From a checkpoint of a small transformer trained on Wikipedia.
Size: 15 layers, MLP 768 tanh GELU, 6.85M parameters.
Architecture: learned positions, tied embeddings.
Training: a variant of Muon for these matrices, 259M tokens.
MLP neurons of a small language model. Each row is named by its layer, matrix (up: input weights; down: output weights) and neuron, and shows model dimensions 0-191. Each number is 500 + 50 x the weight over its row's rms, rounded and kept within 0 to 999. Numbers have three digits each.
After each neuron's rows, "fires before" lists the tokens most often just after its 100 highest values on Wikipedia text that the model never trained on; "fires on" lists the tokens most often at its 100 highest values on Wikipedia text that the model never trained on.

L9.up433:564507464574592578452458562447504485459525468547522467518418619500457461455515416495512543523515467521430480497487428517476547526519455458451486585419471567476443507608527499366562400594457509535499540530533538503540493476575381459517483524497495484511519554498538438485501503507507540468551548544633485481474530605432585475455572495572555595445384530551472557493534553474523517542575429546564428492455452393511522525472496495502519516415386557594531531485488531383465477450456520488526517449531468546493480520423517504423464552488464442517491536511489443434522562455496526591
L9.down433:401512470465590615426456515439460545444490533513347487491521449528560565523524524501561506502464569483490580542493541594532507498480445480457561537406522553520465517510554545498501456449545563476517484459588517420466551518560558479470524528543514503461492529541472544474572482501438467534494413496559463441401570411490517629565539443440404398492624489456574587446412450483489458555557470446460515488553423575477556442497486490557475514518477530427490490480533518492632581517537470498511495452551442537555478429414460493480562476530484504511525475526487460420475488477609450476
fires before: "l ", "t", "g", "(", "ip"
fires on: "ti", "le", "igh", "ic", "/ ", "+"

L11.up443:431368557497537521485530548461605460481461458451509542481449580480528513521401501559486377514572482497548491438573433475550474548511462555461571541435591477610444454540506437459494480525537556498484530455481507518493523497495384415566473480488560509488432550481482531520484482508463541454607500464545566492497518409455568451573448499447487597493436503450493446562435510408472464398491595564491481490460506568501483516491499525538511448544489483537560535619511548593461571437551536499535433433555417491436475461507479493530445460516494446453508460513441431514403528518498599625
L11.down443:591540482481596512551450571517454468544504583481472469448514567503403489423610473497493551546472470538466446528481571525472510505505484524534416540499405466484481575543475489480477476535566549527428540481533434514497580328510553492515577475561471480496523483558472425580455470413508488519541608520433501505530561560485471546432585489508442435497476452585519471514451539518488530465455461484481502539507527470447343520443423512441469499520524527420487617486511442596470478529497550558528520468361470427515557478600594560489435463551505500522482529513500490464484438484484402596
fires before: "v", "ve ", "st", "f", "b", "er "
fires on: "li", "ri", "h", "ti", "ati", "di"

L4.up660:457497483466510484497521519476467580552582469478532491416458581488483494549536522395570567492466517530625509486400421568428436497540474411523472430536451416560472464497436546565546455441446487417426490547565432523510451583563488453435479504513422408470433569509407507466478453548458464539490509547426545510531497512479436428496486554473570539557526507400536581503437508511496540530396517492469526539550447496554530578522540591555516458531554511513533558422519476470481592506462483411602462539568450518491428497456405495538511515538456465471515467506504573478396478420476585419
L4.down660:504464469522461583449485479534451518553459550527446519431454553472484623559523391570570503512420440496550559412584468523427512472565437442482469469529529476567559512562461454511471454457574550492446556506458558498493530456458535497476458523555462382447542527490537536487463517538435467526642502500511517540532526509631519527564467382521519535445454495408523527490473436522488582483538452423452443464520509507535494612419457452528564471494650508542486474431520483537553574554418549458548476534528472458420398431509467443477506519516570533479528534488455568583523409478483496540
fires before: "- ", "St", "K", "ish"
fires on: "\n", "ited ", "ubl"

L11.up186:495462480465442446525411501566439494530405442542512486540481505645489453445506475530540533472539449603490609416532481447526573543488547577485623559561460486408448493626519495535487581426511524517479542481473472439448567568501438510462494483477527399531468538534453511548504540440468448506477497471473561467539488561541469498463436528481569552560439500516453478486549479449450521533457571528509496474395519549530540528532529506573453443453444487523528522492411524397399437555442502525544442533552559594515455518532545539418597429440461575524527450399485459550463522478603527550
L11.down186:493520540628506472615508485401549453484504504412437530495492478548598583505396553560512490451532490445554428561435473592496498421496371445409529549450526531405508469468471457509496478482421458488511396477553561466470488505520565408523527496431460536538474435538454453507495528503473545597518428444513509510446480530589553576561420485570525556551481473479487490490480446498511548564513506470407399538532495447483485473520504531504543503524501452554544605544437509454603453509616528408549424563496532444524514498570573524507540522491516539422498498405535450516589505448548498516
fires before: "h", "of ", "are ", "n ", "h ", "were "
fires on: "s ", "oug", "es ", "ers ", "ers", "ther"

L11.up656:518557533489484490429498460543531526559443663458541473497527483564474529446509451480492513588492394487495478543500477525425522475490455514531597528523521495499485412509552502468493557491517434513526460521430572575463484492391405582557432496526490505470500495499531455415574569552485482321494569561440490503550504470477456502416581476527523523456509537569562526535454524457459426444472468462500466476500409473372506563610449496444614592429459586516500501553582471448551457472466499415484588470495507441501506434452485562473501393449428498518542554524526501475577544524456508519
L11.down656:498527474525442417519498561558587529528602484484593473505542556477486494558609561526501489421539446478581419574533598506469511409485526392481453559462496507534554544562536411543608494454546501513540466563533528527499484427499530479565458559620419540493482429527463497489592481471347429516570416410489540461577431428529518577499452464563575483563551524435415545516458496504514479574470429448415445478527491505515472474561475474449517514430597523545526520512545531481428473525431433494506462446414521472498527550438459474411502498462484553477532517519489490530451444518446536487
fires before: "er", "e ", "en ", "o ", "li", "ere "
fires on: "ev", "wh", "od", "un", "il"

L11.up709:468518484432447510556497472481532561498577609547514490584573452531471427428544587537452548573476553499443472442495384453525481470535468495453457504458530563554466416515551405548476525528502482522457622519506453582490514488459444569482580490449577484476465488528526438489503463498503571448586564504489442523419490494486575592444515541400550495458435478429458449580408529454535482512471528600448428520559465465502420476488492488507527436489599491504505525630470411537486492536432508478578485489407568497501543487536483494530506484514485528477450471574460406451508565453532352579
L11.down709:509614525538478429463448509461498533525612490581395600484495532482461475576505579602540503454534449548477443508460574477451539461556499536487542459459452473438541532456490454518404446479535477363486570596492497475409494451480561362517435557565559532540387493479486525522504447570472504451484499412609422545589580510534490439545487522564426539501493578565495443508528485562458484512484450515420585465481440444490435458472477468565527472435489586522483525525545507571574461555532542453501562494453553486449503471523563560507553477430499450451383494489513503509514457547482508471
fires before: "v", "ve ", "al ", "es ", "at", "e"
fires on: "ti", "ol", "si", "ati", "er"

L9.up251:495467474502552478543514459508562460472547472371428434540468521404469581570414442518475435515478453427505568532480556432469552521366428497472488410419479555491473436491576453510530503500459525441544415614490448446512515559589526467441598413470533513469446517477451530506445504513569488477564472415499460553490448513473489519564497513532503470452501469519603505494518482475518406456549494510502505550460539573413498450471526511400501452443473412510461528550416461496398478419409499404511473466437519517447570550380549540616584510472521459498509542483493476527458579564480524491
L9.down251:407583477410449464419533505473362468404541488469404539584408532526538485473484439479582373524473562442445440520605517495467513498498439495462532453557366524519523437568466499521463548591522498445520508521547515535477461509590495505453511448502525618625480516455465542407548562520488501496565475427557441530472577545579554580526518526396559511539466571495487499578526430527566489538532459463402520505440498451575440492480431449492502549497510437549552487485513493499505468452521461558564496481452519519481513598552447490496484549536560445529535511434463485517503513479558410512
fires before: "| ", ": "
fires on: "\n", "3", "4", ". ", "o "

L8.up66:460575542534523634475462476475497495557474522467476491509621465441501545481438532565420528453554387544486610481495466472531537508593447597429514475469486485511513549503452559425517517499533483479428582464492454512484431476527405491504407462494519564429488450510584527480497513507597539476512469501489468513519526511487552562519553435409505452391444486500438557455527533574589562463591499561496496483569534479551584526595470593566503482457483423502523523508505514594520512490509393556438507444526399458560375500510590427512459461491564507561422516469526511469551516526411472568
L8.down66:504456476486543549498573462450450452498516529560469482487546443533508539508494488440486429438472442562535567455450495536613452531430463503487542498463478444507359465467543635539484446506615617533478540473464557424532524521439486555602526491444436512457507452542526550613430591479481504443547599470461466462520470495511486509546420456436450482435546501608517487480649477501538508555594440543464473464508579432397496511458543570505543480456525538573457521485467500450570607514434494535545540453469470589499478560541490561465514450419452473562416536505497496452512461496469457519
fires before: "at", "b", "we", "t ", "=="
fires on: "et", "St", "\n\n", "er"

L11.up641:466549410538478525512574517514428543447508519516469530481528545559468537541405479533449553513543515482598493520387450437514460542593453475588486436531439478549490466466507411509476348545498460438586457501492619484470518449570490569458411486562424424628500517520485499424532534552579476536541435475495510536388468535501525564458447619413460488516610466442446506427531461458429474506531456470494561524550514506490486481509585552490526514558475435556500540515451428523501467529486377532493481554435508507492516563459592577495427476526476460486472573543497459472534470528550438430
L11.down641:449484530572494470450555505543436500440492439540545566603424517430525525369528465477503477504463470524514603485509541471585475454439521550521432447482435528656509479493607510507482532457502483598497461527489487510433459500486523493500508520543547645516398470519548460517540491472426436503511437456528508541418476550466598470558505575604458537524418508476528534507557420464495425502516519522533416494443498577464468546576488452535404524488496477481503503395398526479568520539452452491440546548497494506504433542566530436520561547448524462560485504369475591492501451555572574440
fires before: "y ", "y", "fr", "ies ", "i"
fires on: "an", "or", "el", "A", "il"

L11.up277:476477510546475510441428517546528538463571508504558444448512548576524594448615437476408495528459476519420461454443558466421538548506474590460541509563575480519522435519510483514510452491526530467420456475526489478442593525607506528443516485471570492381443545406471483442523485533447485510548431504526471496463520530476530562469525513556497469461457452408385544477439445395440591405424529530565558512481591520442471473584582554517512592558546488546513553525493462445447562531482612455464504608521452512496458526509539549528562469580490574483397574494537545501513465492458421514
L11.down277:500575547495558514427550430459479545528474485468507491508552458436493501443495495494394415450470472572559513549523365520506547542514463463379454521521518494613427481545440463540513466547418528542516562520504526588591476466415547519416427559447446462585516534480589532464396619483426524528534535546464468566558465570516442560523438481486566520501498540483505477542545506420486424613519502559488511497503524474493499460430644549518456478485473479564468453497453508544473492492505509491451607539546507546513564446416527450523480567498450497439490487492614496525393476472525577402
fires before: ", ", "s ", "y", "'", "y ", "for"
fires on: "tr", "ers", "d", "per", "ther"

L2.up65:462512472401514499438491530482611498456575523487500523554443540477560534454558495531548484474544411517524504510564518476438505531525520533511571520638525541450485467523535531371519486445550443536547421484402495420540516570518518505504524496491449497574474527493510448485542429539448445467525557516469586459466467503529498452486527497543424523581546532523469416477564558348513571539366520499481483503447480420518490539536532506535546564594602437502426534505445503511398507523422475521501465540464604478578512529454428591415546465480441536381470579534472532480606507475580534479
L2.down65:423437470518469467554405500563433469477506528476498547452585377535421565507458494434472463502521492512545561401468501567495469496481524556534483546487482521567481501528446529582475487461485497446474430471572557623407505464502527473511461542507571496477465508509556479534528539518504498517455379529473420531583474447483539590464435533359478499542476558491406520505498442631510505500604447551456521495480561540538461434559476488528425474494393534464531529530512517503537546545605540504591407469520548585439552525501473437561500575536466466658503561509540500447429464481448492548
fires before: "- ", "h", "h ", " ", "in ", "of "
fires on: "\n", "oug", "also ", "its ", "ally "

L6.up740:505441482527580510524480493502543425458525513532514579402638612500603497584488498483542533482520414494449414423498463443483493555511489474545472501507474562484512553633459468547461501580441408484469400545503541521595534511466437484609550501419538442503423582477515544463491487421416420493478492507576538521507532505524483588449525537480537584451517524434494600505457477466469450574579469496515508370488516516540576524585524470498563463472517481493550559493420563479572518520463559480514494496522466497538591567518450517488488585528354544454500517504561518497447533523471589478
L6.down740:487567502497596502462556512471454519463438549612506401507434527484509600436494519525418498472482512491598543490490479544465588534477533529466393481416507416493507402416542573459500532437547538519499512477498479556552567544623547451405521515473472556501426428509550448501511499528517603538606474555479551503538387600450470452561599512542437463515463541481459425577485576495492583510522453500550503509575562453496493503458524559463527448446563414485434538549561461564474406422515488553484438479402507494512513464552454500458620483456503481531455486462450458479464438488524550480
fires before: "\n\n", "\n", "\" "
fires on: ".", ". ", "y "

L9.up70:418456465530590479528465580493466538520500452483537430477366407463465538500479486563499513514501546480492448519493397468465546538522443528443475556479470575552460516530426472553567502478498607577444536501515634527509513507515589625492474444465474533591503610614524418614495469420537460442384474441523464421457531498456545535472549483523472474572479429462421481513489478504557518502504484470496492488533502415510478436505503511479470571431529514561430586481495527479382413502539436440526559485564509519436514512464520481612527515445472506491508499554519478426576548506590407473
L9.down70:538438470538597479497594528545548508474492495563541524511522503488472468524439441506538552493497464497526549489522550481476509436624555500548479467451491568495564501465490600461561513503602541557580569458485548495541443526513498399407519440560459488557523538482442540467498564453521499510510459693535493503428530528542544559529523446502419429504521488582415521444383454519399469515533481484433525376540482503588553477443489402535585429464436506482488533443502529474464528449411355519462479439538443481519566548493455517439465416529487452569535443505496551535484519540524453566
fires before: "l ", "oo", "l", "t", "ak"
fires on: "ti", "t", "qu", "v"

L7.up727:535442569600538511608497511578485497415443417492531489501452431464519399490458444475509479507491531439457525411503471375564558614539519591526534401593499469496540464516543469469462535443613490520534563458548512513494541543500571463466528519483375559557496506565476531477462460489519435526600559503527514548453484516428472519462609495456477503420567531587569464513467590541531424493485527526473511499534470463455497489468459501541583508546625501478429465516476539521548530574432521501552540469552444487355480564571448476526512490419438426436566426545509524494505516494504464555
L7.down727:413461559479490506462513555493487552494449471524592387515572531533466546426552461482455490432540413566516527463545487531532487512578482541491497524549459479492439526491555553526570535416526583610502447525562457533487564455462523537493616521450326547475618525538442531431467500566466490532523572477494383524567503555528361546492510382522501513508465444517506490495440441562467423506515497442479530517481580472487489530504532457534488529498483448528495573446499573445556500577449451436523450550525517527367539580492571483484508444493509440423420543529491406459460571448522517498
fires before: "n", "ri", "u", "ther", "on", "ot"
fires on: "ig", "ol", "c", "ou", "t", "fic"

L4.up342:531435469503399477502503539536511456477476463464452413530572483503538517417513510474476510476513490412521446458531530497474462405505569517621530545528513515524469526528496585505533555542504410456470441497564522506536475580497495449552491578514603556569468532532404501552548508441668505510379433469489533541506532488562455469428461427597447595552443528508514516461456522442488474478563496510460529528570497489548498515411454476573578480601557535586583420486447461493436471544502464490529399374502518406554465546486587503454514498501463561490443500558525569550444485449541529587
L4.down342:559528526526533546537432474442513479487454516453404512530461502562411560435518470484451490453536518489478465463447516537530511562518500579513455476553598596558528567565383529514455507470500492496467503549505507524478478519473492462559556498460604536520488502496523452579554512467509473515460431529448512555557484527433529559466408428523450539403422565551510599506577457480451502465594496518499417497531500483524452403495480567536533565637424460460529405511515527588356569609481468470422364429426504507512474474455411489457559445539472525471579511561471510464487548517435485566
fires before: "==", "The ", "A", "In "
fires on: "\n\n", "the "

L8.up677:470564480446479500443573505487491533550479549551502515464514566519526481539579531530466448495508467403383510390475532528511519511493511546446559473522470430480470584504498500556555570540619498520444451621611433531462475447446536526476582507437512488408453521489469494490473527506587427582404432459463516541485460467391520602473504399505510497524499471494457451462571550539497448553525539390585495496499453432580526523543484482535481463401478523410477497563500477488436422456496442494581538413501483550485470486510497567449492531424465610469533518535507531487403547454622547413
L8.down677:497489535508574504513459512480421481485470520561510634496569488524515565510471488519587493457496448445519509490525539628557453476504510464530610433545563527509512466573446486424549483495544582475423459465458419538488550537493458537546565502383643475429509570567492501483448537530623482443483482467514588474464507566490449536545411507477466511516544432564496495440624543508516526487605522471571449498533532492537505533464537543433490522423492416424514453490541503390435444491376516527428427493465570476538494470447435448496568540498539547429503475443455467502484518419571407478
fires before: "The ", "I", "In "
fires on: ". "

L6.up308:524471495546503512441422451486373462493392535518432441449500562582465584570483524502522567525467477498410432445470504478452523501540492505515550332405492464486579530397528527432495438593464551526504595476516488481445516477502486500494540582521546604476553456577571520545601429520519401525512575536492430529526527456449460521501517486454500519447443493422511526433539505528501474458501508401424470507516464568492511541499450512412539565531536420608504529494466532424396405537534474544545572536422481479455436479438523609473493491486467504482436510557488454469549553492432455507
L6.down308:526431441447494450496565525470496570452434499498429465495488569461459445448585449508455501535612458610432499514517471393537475474541454468469446539431507460557454509630458401545597488469418424513524543353487505549475535486455516491472482377481594507554492529536492423519523438584490481390606528503437510506520516520534504531492400489555462553424529525534480553497578449500409574490483463562457521503504471488617536583451594579549562460493514392537560440589539537485554499494488567491449460498537500523505444469483509474457537497479500456516522537535597521499493516529488444513
fires before: "e ", "um ", "er", "e", "um", "in "
fires on: "b", "f", "th", "ing ", "r"

L6.up655:500486527562504543420463463519449525502487528500554574530446446476493555639463568577425415447472418465493510454481449455497475507601437558614576476466556440508500462506503525534513522557416482602493479522528469524408509409520544480484489592454447458449448458475468498542603559511483505544446420458508533555485518538420484569493476576514469521467473463535497549523539507494536484523610486427504506472511517485524455490500511608583596544410470499444390472491445386550554418498404533531523481427469434471349553516519494546442422495441529516504487524454486525499494509547515386559
L6.down655:488505560560543551491488505465517492531517503501453562511423507493453581524497629511513523500472413471462540490500506497489529487527421519548573398430478523589463517551514468531485433552487495500464459402486435540528528459515591524464574507492466455459510528620499520511528546455509485516482463511561481467427460527396539587508482560489494477492501521539553493565658458477446525505591479520545508543492536478550473474487527533501487560491492424457523560455544453551551494488361518519529447478496452436208535424445456511487504496509506588452459444564507485543464526427482443586
fires before: "| ", "The ", "He ", "In ", "T", "S"
fires on: ". ", "\n"

L11.up559:459517556577434509561544487502518518525460503458435458449451537460479487535414414476618521535484463466444506554357528480572490467577413519432597505592513511550478443508552540522395524481538516451489576557536524496531354496517534426478475403459491528544524552507437527488434465521473476518458510566403550548583507548476563569507466599463455601490551446469544465511553430439486511468429478501537489465485528504521487610487469468484508496531590613434513467495526530418492504508529464460485544540584499546485476417504542549539581432611501482510537534613497519588532509473499586458
L11.down559:506435598497501444567571501498539480482501494518394513558531479523476473558512456459517452504590464425518527524544470391513552538521541531420474523502506441459466534455479570521543505500450483526499405611458448461526552521501412442551487552504488502515540499515483511469541601556423470461507577493517539383536430635478580499546529520598498441471452417544527536548619542455507482449552515529440417483424492491487426546479477481507567478457577566427435491470496463486630533546448475465386499483585543502503490365515515499619445511466427504507545525509456513545504397451508420504
fires before: " ", "k ", "i", "2"
fires on: "| ", "oo", "ed ", "oun", "o"

L11.up692:485492489482427534465570501559482522508523561580546452429462613496458509417512420481521463550497473487478429519482576556550492532504469442515540523527461524603531417451523449514485469513502460489504409577589507407441483451498476466483531495418497475564533433559555589566609448473438493535560454430570508505411491489456632518499541526461495490543454493404537435558409492458540480457509465516561537535502492456458563563486535524533549538474496615577557496530464427608488477420509514453527497540467463616412464508427490593478486478569498546393496508519560510548480453590408522581
L11.down692:446419473611427446444503580541461462459604483495589502444504478434482494501392539510425497549468484494516532520443475372490424517482459440540455483481529470598425554428509490520516544518500511505554439463471534560511449470521546527463501550490465540568442528494543539494448553567549506452475576513608501568458521452453492478460471510491509414460580511560502509546563441494556651579510487453499510509590434542486468474466508595407487481594591540421516563391522510482544549501457440529430585500420419510536442532538489514485520446516533552468437465480441491533606502555573427540
fires before: "y ", "y", "ent ", "ent", "i"
fires on: "em", "il", "L", "er", "m", "pl"

L3.up520:564514462515453498464515446393540476472533458444473476411490437589399493483581449461514512523545479490541506459432548508438581517483548512446537592460517418454471548584548553498502504482612393494532447501541391391510511548483533512492529629502563437534458580528527536491514480510564458419484480487567552470519565575552494479372426453517514547497516552429460517511394570590514627458501525543424543529531461497559578535462454445541502472578462441526487477485481564547519380514502516490423474449502539531428541501482521517561554530504479524514441545502569539460493576476524458402
L3.down520:478607553492479608523538530548457530513454334467578430468507490474507429503562533516492448466487433573490515510500511487485543394471542559517531512443577498468418462537457591473529503559625515464518476579504524457484483494511503430506451537453509430554487521473517480518568464452518513395521467518502597500538490502576528467479378455489489530487521453524466595531426575571533509389430577592526497545515502482530477554536413522572574511417520494531398491533484466546517484481424500457620511497567499468490503414499431492511594480430475462417571553473474495441395564523495419504
fires before: "- ", "\n", "S", "The "
fires on: "\n\n", "\n", ": ", "|"

L9.up702:548522468480467469454607508455419517558543519566525525527561582510603518543541571516486518501513511471461470478473420517527488493533642478488501451523424515491527443535448460501477408486428470512467478509428491455511464545499427424419632489535451521521574485474433528490573450517489548494554475518564528507492452492604549539487430562564548555474551409493590581514417400454500426475493528562410458540552438507528515481514623470620586494511492488533579631476476446456558473465552498461472563485520420481441592479455460492472525532429444510499511481549505540483524588518450553402
L9.down702:387475491476470468504469485504415478521542540458493494529423481492550545511452395542500511488470492501464572555460487432429421488509454420560578557470515533529518557442506600458558595446526420492619433560452479516456446441444562476501473568586464461500491525506490469574482528527499495547552448497470528403429553595602537460452433505440501515486476476452479505484576543418545501521582476483496488569453485515522441469582449487563456511535456518576313465503501588463563489534459478576535524492490460483564543587492493505394492485522503601451537453535447500588534506564590478418
fires before: "c", "y ", "ent ", "ent", "ti", "ation "
fires on: "m", "an", "ati", "t", "en"

L7.up391:469457461529482491420546470493480541474520522514555514569446462535527435552518577455532455475503450438544551475574490460429521463452458506559476509515564426533460493550524592498613603468437454468520456496608510462557409469463520462498434454441459404528424425471474486444555498486536461487436505526466488537545608571434452536395586532575539468605463499449485507524406468466650539545505478472441578527466553484464515538401460456457514421512532494482340577530487419509535502399421488544515466516453432503467543463510476475450457549500490530445429566528440520547457499440524493509
L7.down391:410464475509498499483568539501445511481451455493565499516472485477462492552481509580509442491538439533494569524504588611484541467480508449503547493482525537452480555599408494579483575465486529444500444436471434489545459499500599446458540491471493417557446502484530526487569486475553420517543507414496471550520481582531465572534562530519512462550534459506500459479549480455486592647493497536552533482457559474485422563503502485463553588440543410440439572573432487447552578433482543532460421411515541528530456455431402521535502544502533441352449538471521410502423576436579462623
fires before: "- "
fires on: "\n"

L2.up142:482389476566498490505549457505625453474568541377480565553555547444501399446555552467566521445488547498484495495479491475513522550555584518543503534486487509557554564472468495570561520434466532479470514516550551409479485528463432489536454513574507490370397599505496469480531462529449479497468467441432559441480409450546502480452496549509488557514460448457640544591541525521436460546529591539459544457399506489560550425444460500513451440461506518496537571486531538507437570567491531425511401517447536550457474539494569471548465446516414589508399461523455447528488596433516556506
L2.down142:506483469555444574471528548468471487564508448435421531579424583401494549453555479556517413501470502529559459594491455559425490464414492498508500530463536519573481566454573431523532487571507579536496510580520511529518489529486399446572541555550563359482404508520489455447457413595537555586548496441496542528499441528444503573547539533472479446492478474496500463474524575523577457596540545549513522574513524526493475513445458461495508508465508478509498488469546543551475500512385504427539539533457414541560472497445523464649454445479426462506408504579475382463388519496565529498
fires before: "r", "ve ", "c", "s", "v", " "
fires on: "ati", "eb", "ti", "+"

L9.up522:534558450543495468473489525500535444540544604524525447444556564401504592522459529514403479461464502467485496519428450496519617547434419515487522541501554445498555508501569456489480530478467442436502469524555592543511533581495590416399502547505463529561497570509554471545504432491490519513447517545503571628401469535539518555481570408462505477475612517569424557530502522435405456535468493499615480465577518496466509459424514487403482510553577458515594521561434550535433428426481500378551467519525560465421515536455486461418485614483441508494478461541435501481465484504504533515
L9.down522:522450457466478490424493499501470476596492544522448477546502554444459485516572465491430448561436477505425547444492535534517538476555538543521428553481442512518513572557503525400643547433459464469514577488520425502471481483522468556487546619459470489493528420551548464494520506373491479575575550496555586571542513538374521509563362551544525499557460524516451380495454502588508457457505555468521536576539554404533443502521513561560497566404541491416447500526504466492454503517516508464447476451435535574617454474527493405489521509520410488514491481534514504425592526535465531397
fires before: "\n\n", "\n", "\" ", ".", "that ", "\""
fires on: ".", ":", ",", "$", "ated "

L4.up64:513399477550421486461552348443526594578542497470475488562446538481495493518530465493515543368487445496405543535501437522402590462464493464489584522511497482496524521495580564474531487491509489445489494394537467517595451558533497523581549428519528485519404529546521512449580462521483557380481496643505437473501551519495484489451478560503628600579577529465481556544552548503524601530529460498437505464499414428518518487469495511546575418512537483507467475566456462508523496479523458421529470541556580500430493530534497527528522629482504478486529517509510567495407501404536533433
L4.down64:459450523521473469458543486479463452545505505544514474519417527478471503510447491541483442414488488431500525523501507544452515495423480455453415500596555541457419519547503561521486430478531504438419493420474406420546457507591539471449524515489438377520415546450569505539545434473487527354512600524461467521581516489520537467470511523598547520550570456522486471472618543489516523566461513561434549517484482500510451585537508487489581403452559467533480538678484502462606586484507530432495461612533539542563445534471519436548534503467569398465514589543451503512473490491438475568
fires before: "- ", "| ", "  "
fires on: "\n", "A "

L4.up540:515452547625521554553451529458476490575527558538502507474507517479500517438411545502496543522432401439479487440503463441538449499555493404408504534553497496468520508509551524512427472507550541490470543521445494536581564497522432444532476526446504570553443556492590521588527523486526470427532512506509678549485454509525472433482456652494420508567549436510386537490509507486503552512533487473476442493489420487612531479519479602498415484559508486558384520471509538490597582585468517436568529508501594488545558480487446388538480479497509565470451536516462517392440489470496498402
L4.down540:507558564571534465516481467492463523472414496574492469432487411512463453527554464577451530469574423529507540471503490467469499501501589517494493404542429510538545525573504464638540512405530620597458498584492422408471449553535405519556513510396430431526528515464542561555429518511514511447405541537527537513467475448505505492604566460505453459434546400500415550473546439578472421574541429470528517538543431539457528482496478510515504577344543558503573493536487513542480431520503476472439531469525541510614508492483433520439524571506536489514505538545493422506518458486513452408
fires before: "ther ", "en ", "c", "e ", "k ", "d "
fires on: "iv", "o", "ic", "oc", "oo", "ol"

L7.up546:457414527484469510442467450510551464465406474443386508499474527495490520478544476520505480576436487525514443492522543449495470480540497470591426520509501434484528464598521550503490514407478547466570529416472440423492450463492536472591490511417443554476516503473557580568471578485505544453379463456408451531534482483516462528433530524404550420517522503455655486454414526434451513555521496485491522472504428524551477545628469519508388536461405514477547521510518558510505391511469515431435545511421489515489578477468498464473555447413559581385477463542549545409503526468466574589
L7.down546:456333369458479460596485475489615548495547503450650495504512464436507496510599448478510531407594511557509420429490555471500453499563515384522543499479520459478541493536511486540492479512453502466513459520643459508583503482412533469559554488436469515497506507626560492526540478470436524439512488419458527499492539561569527478506440490488536542519532523570530473493406452530455512476606562521511498456460518436492427450552524449472557551575483519441491465560516477488462551487524462407513416475500559500568530540463568549440479541503452437427559487529520404436524535453543581522
fires before: "o ", "e ", "en ", "l ", "il", ", "
fires on: "tw", "il", "h", "el", "er"

L7.up322:422422511589569499545492514497573482530521527526482477440505604620508489514571466513427463648505520441463395501525503468521456471594513412521465455522478581491515452573492485523589522539529516555491436592552435468489463512482506583509602441531486523526460490410512507487509491511547445551539432487507535522513513418489534511559603581418433510513568624529546513421556552466602466533472482522474467522460491466413577508556534435551437463472504423633514472410471488504397519569469481474501564433478555598481531547452489432584479503505534536487543521527509511521474576453544497482
L7.down322:418510468501460503501500582487484468421516433418486484501487493516515454487514500455477562476579517510512485617482516535493389554447551507456412331528406476530486503480569528478478470574497565538478486653590350566593564553585521517494458418495459515580531444515519492492522517495512491494580488457500477504517484562555541536447525512422487480513532580493502519401502496562558560422446520411433481580515523453545525505451515533444512454468510443547481611527480411457461464409557488484438606538483520551587508477516511523585478466437530474515539485503510527428419543505446556567
fires before: ": ", "| ", "–", "ly ", "to "
fires on: "4 ", "on", "4", "t", "3", "5"